config.yaml
n_layer: 13
d_model: 256
n_head: 2
n_kv_head: 2
head_dim: 128
d_mlp: 1024
vocab_size: 4204
activation: "tanh_gelu"
norm: "layernorm"
norm_place: "pre"
norm_eps: 1e-05
positions: "learned"
qk_norm: false
attn_scale: 0.0884
bias: "all"
tie_embeddings: true
parallel_block: false
init: "normal"
init_std_qkv: 0.0274
init_std_o: 0.00537
init_std_up: 0.0274
init_std_down: 0.00537
optimizer: "muon_variant"
lr: 0.0143
lr_mult_down: 0.7
beta1: 0.9
lr_head: 0.0086
grad_clip: 1.0
warmup_steps: 200
schedule: "cos"
final_lr_fraction: 0.1
batch_tokens: 65536
seq_len: 768
doc_mask: true
train_tokens: 330400000
steps: 5042
dataset: "wikipedia_en"
MLP neurons of a small language model. Each row is named by its layer, matrix (up: input weights) and neuron, and shows model dimensions 0-95. Each number is 500 + 25 x the weight over its row's rms, rounded and kept within 0 to 999. Numbers have three digits each.
After each neuron's rows, "fires on" lists the tokens most often at its 100 highest values on Wikipedia text that the model never trained on; "fires in" lists the words (lower case) most often at its 100 highest values on Wikipedia text that the model never trained on.

L3.up515:474508524477527520537492472481501541515479481509472477487515511496517478502487439489495509535503494474494534489500504483517519482497488494493489476483479489527502503508518478520506509551534503484545548474477530503498558507476492513521542509505504559512485496497514508488500475471540483509
fires on: " not", "'t", " Kn", " Not"
fires in: "not", "t", "notably", "notable"

L2.up644:459521458471476514489507492508450456525498538486498516492516489478485503494490482524481495569519504503451503480519505545518472510495487503528492508465481478515483549482539525462512498476519537501533476548489482535509488477456472531497541509519539504490547485504492486478514480488538506491
fires on: " or", "ically", " either", "ly", "ometimes"
fires in: "or", "either", "sometimes"

L6.up144:497519541541496487497501487494511494499486473508489525515467504522485537486485478526516501512490484488516502516476493558488484475533488524492501516508501515513516474498496533500478468458483526489493465482490511532480484493488476541445533537478515514515536499483462493514527488551482528482
fires on: " on", " there", "q", "ur", "it", " On"
fires in: "on", "there", "sauron", "heritage", "iraq", "u"

L2.up12:525542485494468459520456562449514517540519510482516482523497495497525560561544469510489500518517511477477542527468489514477466484537500473471471521495522509530469481455515482519502505505509487487508473517497545473480497555553506448463509484500511492514475540492495481493471514533475480505
fires on: " series", " as", " by", " built", " building"
fires in: "series", "as", "by", "built", "building"

L10.up262:555538511535522493509477465498543506522543448527464487534529554472521509490527494511509517501517486518480507486458516565507495468483494485528459497522455486464499557506513482508529514512502463478496510511465501547517531506508503526436508509547513485532462542500489487490482500486501524549
fires on: " an", " b"
fires in: "an", "analysis"

L6.up495:557479499488513553502494511482513499454486530484519512510487461548462539482481512473493541499486500511442537511473495485498505469511519462519533474482471518504500504506485482540463474493485507527505520498471515536442496512509482493521552525495506477538498501504523525518494507454490524482
fires on: " who", " first", "ren", " later"
fires in: "who", "first", "later", "children"

L3.up20:558483460465496580487474493515509478514507466521448480478503489490475519466483423487434482477528492483448543464471516526500481512475504493515486508527554502509501528527500513480475467466476491486516508493465539502471536482496486509495491498492493515537508465490485528498505513480452542499
fires on: " also", "al", " as", "ore", " south", "ol"
fires in: "also", "as", "south", "bangalore"

L4.up989:439478492530503487481474541467491461474538530528500435500500500501530502493517497514544511491528537478457474521531466523505505488457482543484530516496517529500509500506499485476487512475463482496462516506511500505472491488505468502486518476517473511508512496512496513482470487516497479461
fires on: " of", "ur", "d", "u", ".C"
fires in: "of", "hindu", "c"

L2.up962:453486489511460469496488516538486475525517509459505489486515512520462509504504487486508529459452522547505559502542547523517515455529476496475514539513471488465529544494479456518499449503511465517545540480512486462458521483522512532476509473545515501501508487489521496483463478484489461487
fires on: " as", " time", " term", " be"
fires in: "as", "time", "be", "terms", "not", "that"

L2.up970:477505497510496500520506511497491521491483495492496518512522481495489478508514528493496508487481475531514525498516486541494505491483509561464523481488502534469477553450485541505499492532536483533560522499511467515550505448509442490501536503480492503476494461515509532547490499448521505539
fires on: " may", " Act", " act", " final", "isl", " will"
fires in: "may", "act", "final", "actress"

L3.up431:476481508523490504519453456471535474490503475484484499539492499503494511521486538512477524506490504554500522490529488493511539448505506516464457476521491460523503494469538467503549512501515503526492542483522486490501545513515523482492505516544534486522512458467504450481503517528448486513
fires on: " by", " directed", " Ter", " to", " Secretary"
fires in: "by", "directed", "to", "secretary"

L8.up71:492501532494479471508483491472541529426505491490514483473554506465479505525487547509439513469468466527533545477501487503510476431549498493466467483524528524492490531525529522506499513491512489508492512532495532518488525479440489509505526528490502509482475509523499470470487509485512498527
fires on: " to", " by", " that", " from", " b", "ince"
fires in: "to", "by", "that", "from", "since"

L3.up294:512494508532524491502527487467542517521505521457455478514484530497523505466503528479499538529487505517505479524539491487506534503529535523507545505528486504521471521532480494519454549501480468465548462541522480491495476490511502488542494496476472529458516494535463536484457516510531522441
fires on: " of", "est", " country", " district", "unicipality"
fires in: "of", "municipality", "country", "district"

L4.up296:497522527521477501437484488506507497508497450466529525468467512480544482482534498498477517473518495521480485518515498540452511532494538476493498505484509488504487524508535510492501531497493486519504511485506489507489515490522496506467483515462495492495507492474531530479525447478518498509
fires on: " well", " an", " later", " Japanese", " addition", " Type"
fires in: "well", "an", "later", "japanese", "addition", "type"

L2.up963:480473482497452495517486495489527495499514527487506518540547488517497458485451524544454505535553546506488506477479490475497444519492549477492489486472527503470506520483533523530496501490483524525499507499482522509500523478516474499481528527487539466495478522502495490511510502522433549493
fires on: " made", "int", " born", " released", " sub", "ap"
fires in: "made", "released", "born", "according", "nintendo"

L2.up37:474495545530506516440497520524527488540494536505496472526540495508470522450503508530487480524490481493466546521487498504552461532509516535498479507473516516475501508492526494507515481465541531460508546495461496516504537506518509506530555507511528541496478496526496503491516477467505530473
fires on: " first", " First", " only"
fires in: "first", "only"

L2.up844:501525482474518547513473523501497487489496514533489500517519457517514494522510457537505479491508512505465514534481459494494508495450439468453523496484524495502504485510497493491483531463497486510504519532510517497503482531547469531489480485479513519544523462478495502551473564525470491527
fires on: " were", " No", " had", " was", " Jr"
fires in: "were", "no", "had", "was", "jr"

L2.up553:502527501521490538473554461495513545512528450548514508499476499488486495492470507478515539511523517495448510500500552491511522452489528502508466468525510510510516461463490520518481479483521522507465492518517463502499492516519438507517527470446557560465531476523470531517494469523489469505
fires on: " March", "aw", " February", "day", "part", " August"
fires in: "march", "february", "apart", "today", "august"

L2.up575:529428491530462489526494495468493484462505483486482509529495501495516527483533471523488470538503462468530476556509511512523500494483511465485483481518506513537514492466498478551546555483542489520531520484498484495517510510523492500479491519481505492470523484518476495515519504584472470521
fires on: " out", " up", " full"
fires in: "out", "up", "full"

L2.up935:478525455491464450495525491524504469581500542452508460466492523503504561492460474512493549458507477506517516530516479527523549462508490494516521500470537463488504482510478476529534524507490486522544534520495486537518470473511466511451500487487470533474494517512464527530498437525500472497
fires on: " are", " is", " cont", " be", " Length"
fires in: "are", "is", "be", "length", "were", "there"

L10.up798:505491489449457507494473492524515486460493437521536473544499506504517496485453518485511486506446484453508514491521494481532488472512464490480515532510512511513513491497520463491519498454501510555485475490483531512491487521519521550494542501524490469525506508478482509474482473503490489518
fires on: "2", "0"
fires in: "2000", "2010", "2014", "2003", "2026", "2013"

L4.up365:471476496523476531495496493470511529507496486495514474518505549469474504522505489513526494505522469464518505464517490509498508483478502505501478518465471490466501493543512477565541520497558481497464469496482496492509530471512478490464521498479466539526516503552514508472518485534481507525
fires on: " to", " as", "ic", "pec", "ional", "-w"
fires in: "to", "as", "especially"

L3.up789:482447466473478465486535530477491528524484495510496508513497505477471492501526448501451493512547493499476494484489518545498469524474489487510483565492487494526470530473525499485509551494493523584492498523487514527513501547463495495501515510501533495466473492489496499480513477476520507498
fires on: " to", "j"
fires in: "to"

L10.up686:533479444490505484506466490537511493454512497519523509511515499455500578502535491491510437478470503459479512464543518484483500458487540564519523499489538519478466493512514498546469525518537523520493521497495533465496504431489524510532523475495533494513524512452524493553498478521503493491
fires on: " In", " in", " as", "In"
fires in: "in", "as"

L2.up33:504454535523504533469503513471483477502468515479522505512486478509535507511539500470509519493507503476423488511557488534577501494531470509504508543495512527471478523504471466494531486517557519534517477536490530535456476498503503500500487493462530529487473480464507491455472501515504486552
fires on: " to", " sc", " History", " Science", "History"
fires in: "to", "history", "science", "development"

L2.up432:494464470531510478511522455483476534477516497498503482511487500485531484506514446516470520482503503521514511486470478547499451502502472527509497501487518507495477475503491519554557507519504553555519525486486538482485518475522489556468528519476458503551480493524494517527471523512458509517
fires on: " up", "ap", " on", " Up"
fires in: "up", "on", "singapore"

L2.up326:499479522543469498510488510499530500538464497478508493470488443531480520501515474452492487499512478500475498467482498493515450496527489498503490514479521504485475532506494514525446467514509496461537499520523496481452510475521511493516461500510524504529465522458490528490525476465467493522
fires on: " only", " with", " ind", " medal"
fires in: "only", "with", "medal", "while", "village"

L4.up324:535497497515528459427489512499511499516486486471478491450509507480516522534526503482463528530479525485459504498530504505524532491532458490489542468530511482530502499526486509519480545505503472495538498458542469531472465465494510480488487545486559529465516481479518510477470533537464487502
fires on: " which", " and", " during", " end", " these", " though"
fires in: "which", "and", "during", "end", "these", "though"

L2.up542:448488478493474537469468505527535510529519491448508483504478529500507485497470504484513493477526506532552505488482476499480516477490505498477509493505482533440507497519441462503470547549546478495460489500535508481498477506449477491468502504488507539508486477532474522504474491495496497508
fires on: " by", " ch", " Ch", "Ch", " Indian", " cer"
fires in: "by", "chapter", "indian", "channel"

L2.up85:503513526492511499558519510491494512516512525420508485502455485524514510518492508521531522492516472509502490462495508455482494463495487484506549511525487480533533457495451490496510485526521484538483556476550526457503523534494486536525496507472503539456475541473497498508489449503480501529
fires on: " May", " March", " April", "M", " June", " pl"
fires in: "may", "march", "april", "june", "maya"

L2.up455:469525486558466506497527525453464460507505484502516519482497461485490451484492527492472477512535491526463522492470501499516503468537504487506512507510487537521475500494483528498488517528485499471552478528521523534511470524552487513456478462485513527459497497465541506474520485527501539495
fires on: " born", "born", " known", "ij", " Pet", "ø"
fires in: "born", "known", "beijing"

L4.up260:470457524516509517509461445521482505471475522516466517514487495485535553502480482512498516505455539488509511478497486549507500475507519455505522527503483505480526492499492495525524479500546502462482543536539492456494525503514511461527516484488516523479492519511468496505520519500507501494
fires on: " of", "ust", " Mar", " pe", " In", "ra"
fires in: "of", "augustus", "peace", "maritime", "marine", "information"

L3.up185:477467474479497514551500516475507496499505506471503511491524501493495539439506483488505484458483459557474488465523507566544524459459467536462526517491502529479447504488488477534473487471500512531497493540456435491486474500490478496459500524477496487486513490450522490490521496494466558476
fires on: " as", "ated"
fires in: "as", "related", "relocated"

L3.up408:527531473492504518481510470514453507502509496498512500500497487483483446460490466517482492507536547507515516483516455513492459487479518478515502504501503493483507437520483487505518493533532502502492508510539524468485500468508496525516513451523475505549522499480519490482500527471507448514
fires on: " had", " has", " have", "ed", "z"
fires in: "had", "has", "have", "yet", "allowing"

L2.up488:531447440528476483517495495487502528455509531521511457494485478535534550510486483487495524524491522499475514510515509523505472528528540466478499511485507503487504529496491541486524504529527501516497473505484520512510536515522497518490463525492474481475492494525509524480496515511479534484
fires on: "R", " during", " in", "In", "D", "S"
fires in: "in", "during", "district", "rochdale", "rsd", "into"